Part of a small language model's weights: vocabulary 8192, no biases in attention or MLP.
MLP neurons of a small language model. Each row is named by its layer, matrix (up: input weights) and neuron, and shows model dimensions 80-143. Each number is 50 + 12 x the weight over its row's rms, rounded and kept within 0 to 99.
After each neuron's rows, "fires on" lists the tokens most often at its 100 highest values on Wikipedia text that the model never trained on. A number after a token or word is its count.

L6.up492:52 44 53 50 41 46 70 67 75 50 49 62 65 47 47 45 45 53 44 51 35 40 32 41 44 58 52 65 46 44 47 60 29 39 63 62 44 48 66 55 50 53 42 64 48 30 56 64 54 43 61 43 33 30 78 56 57 52 53 60 41 51 46 36
fires on: " " 21, " A" 10, "-p" 10, " other" 8, " end" 7, "-" 5

L4.up680:60 46 32 47 29 55 43 57 44 36 53 46 50 38 62 47 57 40 56 82 41 63 30 35 34 48 82 48 69 56 39 62 64 52 57 43 60 52 40 43 70 65 40 58 50 53 44 40 70 46 47 46 50 53 49 49 44 51 93 47 39 48 31 33
fires on: "ing" 27, " following" 12, "ate" 5, "ct" 4, "es" 4

L4.up656:27 49 48 64 35 65 66 41 62 53 37 23 53 55 41 44 48 73 57 40 48 39 54 21 45 54 55 54 72 49 58 38 59 49 54 56 67 63 57 48 40 37 64 54 36 18 62 64 48 43 48 24 41 33 45 64 42 66 65 56 52 44 41 36
fires on: " the" 29, " an" 16, " No" 7, "4" 6, " U" 5, "9" 5

L6.up710:62 65 63 55 50 75 53 33 54 38 49 55 36 62 27 74 61 42 29 67 47 48 76 48 52 93 50 17 56 38 55 35 76 28 40 46 61 47 48 60 52 47 41 47 53 42 59 49 52 44 63 48 45 42 36 73 37 45 52 54 60 60 20 56
fires on: " A" 30, "-" 23, "-A" 6, " E" 5, " Af" 4, " An" 4

L4.up475:43 48 39 50 13 51 44 49 45 59 57 64 69 67 45 43 53 56 47 30 33 55 60 59 65 49 33 77 39 56 67 52 43 59 71 36 41 37 38 46 71 50 23 81 57 50 36 41 46 60 52 61 56 31 62 65 64 38 41 64 54 54 55 36
fires on: "m" 25, "n" 14, " is" 11, "u" 10, "l" 7, "v" 4

L6.up202:31 48 63 47 58 59 40 56 55 54 44 49 49 33 39 48 51 40 49 48 44 56 37 44 51 46 46 53 36 53 49 54 40 53 45 41 50 67 42 55 37 42 65 49 66 66 68 42 47 37 40 51 37 47 74 50 35 76 45 67 40 52 35 47
fires on: " kn" 12, "h" 10, " Kn" 9, " You" 9, "ik" 7, "ak" 4

L6.up704:50 48 50 53 56 73 45 36 42 50 28 63 57 54 27 78 53 54 52 47 54 60 57 47 46 81 46 62 51 44 29 44 27 75 53 29 32 48 51 54 31 57 66 38 56 67 47 33 33 58 54 44 43 53 36 35 40 54 52 59 56 43 48 44
fires on: "-" 28, "0" 9, "–" 8, " In" 6, " Mc" 4, "am" 4

L6.up662:61 36 45 63 43 63 43 35 41 52 43 65 46 59 34 64 51 48 33 42 36 42 69 26 59 55 24 38 59 53 42 35 50 40 47 44 66 54 64 61 68 46 50 38 50 58 32 43 33 51 56 39 45 58 30 54 60 56 60 59 59 51 49 39
fires on: " Cl" 22, " C" 12, " B" 8, "-" 6, " Fl" 6, " Gl" 5

L6.up342:39 31 49 33 60 58 72 55 36 55 32 44 42 49 52 51 63 42 57 52 62 53 49 48 64 48 62 51 41 43 34 78 40 41 62 60 35 44 69 46 37 66 54 51 50 14 58 49 66 45 36 64 45 31 36 62 65 53 53 35 47 61 51 36
fires on: " s" 43, " P" 9, "9" 4

L6.up746:77 53 51 68 63 46 43 42 49 54 32 36 75 47 36 62 33 59 45 44 66 43 40 35 51 73 41 44 49 37 64 39 40 65 41 56 50 37 55 42 70 42 38 39 51 54 55 37 46 65 46 49 46 67 33 57 72 53 64 75 43 56 37 51
fires on: " st" 23, " sub" 10, " h" 8, " inf" 6, "6" 5, " rem" 4

L4.up105:41 44 49 49 30 40 35 22 66 58 55 56 46 57 45 34 51 60 35 55 53 53 43 41 68 50 39 53 75 62 49 41 70 55 66 29 30 20 71 50 44 62 56 42 68 36 42 70 36 57 69 58 59 51 66 56 44 46 32 38 67 49 47 65
fires on: "el" 23, "ar" 21, "art" 8, " Final" 7, "cl" 5

L4.up386:68 50 58 57 57 33 70 44 55 46 37 43 43 52 46 62 37 57 44 78 40 50 74 66 60 56 49 66 28 54 58 49 68 68 51 37 39 39 31 56 63 27 48 47 49 54 56 37 35 46 61 49 27 62 38 50 66 57 58 59 73 56 40 44
fires on: "y" 43, "s" 22, "t" 8

L4.up237:58 32 32 56 41 66 59 52 58 51 34 29 53 58 47 56 38 26 49 73 54 75 51 32 56 41 51 45 57 72 22 47 57 07 77 51 56 36 58 13 57 39 59 28 50 53 43 45 53 52 54 53 35 49 50 44 65 45 65 42 61 61 58 54
fires on: " a" 25, "'s" 11, "f" 11, " place" 11, "9" 6

L4.up111:47 41 68 28 32 40 44 21 42 59 47 48 58 56 44 49 75 42 35 38 41 27 47 53 52 64 28 42 56 61 50 47 52 30 66 39 69 32 53 54 48 50 45 40 42 67 68 42 54 49 54 47 56 62 57 59 41 41 50 25 30 52 55 48
fires on: "9" 22, "us" 11, "ologist" 11, "–" 8, "ok" 6, "ous" 4

L4.up17:61 52 30 39 65 47 38 46 48 45 39 45 56 28 43 56 50 42 48 56 37 46 78 67 46 58 54 53 67 68 36 58 61 49 51 36 37 48 39 56 43 55 45 43 43 45 59 47 55 28 68 44 47 44 52 49 68 58 62 55 55 38 72 19
fires on: "ing" 17, "ate" 11, "ent" 10, "it" 7, "y" 6, "er" 4

L6.up472:55 49 48 54 46 56 46 64 31 41 62 58 40 46 43 48 46 66 49 65 55 78 68 42 48 33 45 66 60 58 33 39 52 34 54 49 61 31 69 50 48 84 50 15 58 62 42 46 67 48 42 66 43 35 15 62 40 49 54 25 65 49 56 45
fires on: "7" 39, "1" 16, "2" 14, " " 7, " Box" 7

L6.up538:55 47 53 62 32 63 57 56 48 30 45 47 63 10 52 52 34 55 36 51 54 43 69 49 26 37 68 53 46 57 65 53 63 67 58 40 70 39 61 33 53 48 64 56 23 54 55 70 43 38 30 40 47 40 52 29 44 55 47 53 46 32 66 35
fires on: "8" 16, "akes" 11, "9" 11, "7" 10, "5" 9

L6.up63:43 42 47 53 53 61 67 39 59 40 33 61 35 32 58 48 54 49 41 54 34 49 54 51 39 57 44 64 51 57 66 43 47 72 65 55 71 60 41 74 68 44 55 71 82 45 50 55 61 48 50 45 63 52 58 41 66 73 52 43 51 46 43 41
fires on: ";" 29, "7" 19, "á" 4

L4.up0:48 47 30 52 40 47 44 25 58 42 21 48 59 58 50 47 55 55 38 62 60 29 67 41 65 57 46 50 63 33 33 33 52 70 50 34 63 53 51 54 49 45 39 53 63 40 70 34 58 49 60 65 34 57 50 42 51 56 52 54 51 66 45 53
fires on: "g" 18, "9" 12, "-" 8, "v" 6, " Ar" 6

L6.up684:51 48 45 40 66 71 58 47 64 35 60 44 47 45 53 44 28 65 39 49 59 40 54 61 60 67 48 62 51 56 44 43 22 67 57 39 41 49 36 38 43 36 43 66 47 44 35 54 50 32 58 46 39 59 43 26 31 34 52 51 73 51 34 57
fires on: " St" 34, "1" 13, "." 11, ":" 6

L4.up3:45 29 45 42 27 50 48 43 58 46 40 34 38 58 59 60 43 56 40 54 48 67 63 60 50 50 39 50 47 60 52 52 76 36 57 51 65 60 47 72 61 61 54 63 50 33 59 50 50 40 45 44 31 40 58 63 38 47 38 52 36 61 58 55
fires on: "us" 26, "ella" 7, "s" 7, "al" 6, "re" 4, "uez" 4

L4.up676:39 56 59 53 48 57 44 58 95 54 30 52 55 56 42 41 66 34 44 69 41 50 58 48 43 38 57 62 50 59 54 33 61 36 62 28 33 60 66 45 54 46 53 44 61 48 60 75 73 67 47 49 50 62 52 51 62 59 42 38 59 54 65 53
fires on: " to" 26, " a" 9, "a" 8, "at" 7, "amp" 4

L4.up541:34 46 49 50 63 65 50 53 59 58 55 61 58 65 67 36 40 69 60 27 52 44 49 62 47 57 34 45 63 44 65 52 43 43 34 59 52 52 47 54 66 60 31 71 43 47 50 79 43 80 66 26 54 43 44 45 38 52 75 45 41 46 44 42
fires on: "um" 13, "ul" 11, "'s" 9, "om" 9, "ú" 9, "im" 6

L6.up210:49 48 69 38 39 32 39 71 43 46 61 55 53 78 73 35 53 51 45 57 44 63 67 38 76 43 45 53 59 72 26 36 55 66 70 30 30 26 41 71 47 41 67 51 52 53 38 41 62 35 21 73 38 54 62 37 35 43 28 57 62 61 53 48
fires on: " |" 26, " ." 15, "iv" 10, "r" 7, "season" 5, "9" 5

L4.up503:50 48 64 47 51 51 58 33 47 34 34 39 67 52 50 60 59 70 57 44 54 66 39 40 56 48 58 59 73 40 35 47 61 37 75 51 43 41 61 44 53 48 56 41 35 43 54 36 55 51 62 54 46 68 54 65 55 42 39 64 62 66 53 27
fires on: "." 29, "–" 11, " |" 10, " Women" 9, "-" 6, "oc" 5

L4.up308:56 51 46 26 30 53 61 59 41 49 65 50 48 43 27 68 48 51 46 50 48 36 38 49 50 72 61 40 59 49 37 34 56 67 57 53 62 49 67 57 59 44 27 64 71 56 66 27 63 50 51 49 60 53 58 81 36 63 31 39 66 50 51 57
fires on: " |" 55, " made" 9, " took" 8, " scored" 6, " had" 6

L6.up177:38 38 51 54 30 49 54 51 62 50 45 72 47 65 27 48 64 68 44 46 61 51 45 30 56 38 56 30 64 44 46 60 29 45 56 58 28 37 56 39 55 57 37 45 65 58 51 40 56 40 47 52 54 60 24 54 49 25 56 40 38 45 32 42
fires on: "1" 34, " " 13, "5" 11, "3" 10, "8" 9, "2" 8

L6.up678:36 50 55 44 43 49 45 45 43 55 40 57 30 59 53 63 62 31 51 69 54 57 66 40 54 54 59 40 60 50 22 46 59 29 59 54 47 33 51 51 54 42 67 43 54 30 51 46 54 76 47 45 33 61 56 29 47 48 42 48 46 56 67 38
fires on: "0" 30, "–" 14, "/" 10, "." 10, "1" 7

L6.up129:31 85 61 44 48 52 66 54 63 33 61 53 40 38 67 37 56 19 57 45 63 57 37 37 66 32 73 61 56 34 49 46 55 68 48 61 48 45 46 53 59 44 57 59 71 15 41 78 45 43 41 53 56 48 51 42 47 51 49 60 43 40 55 25
fires on: "e" 18, "E" 9, "le" 8, "ra" 6, "l" 6, "ne" 5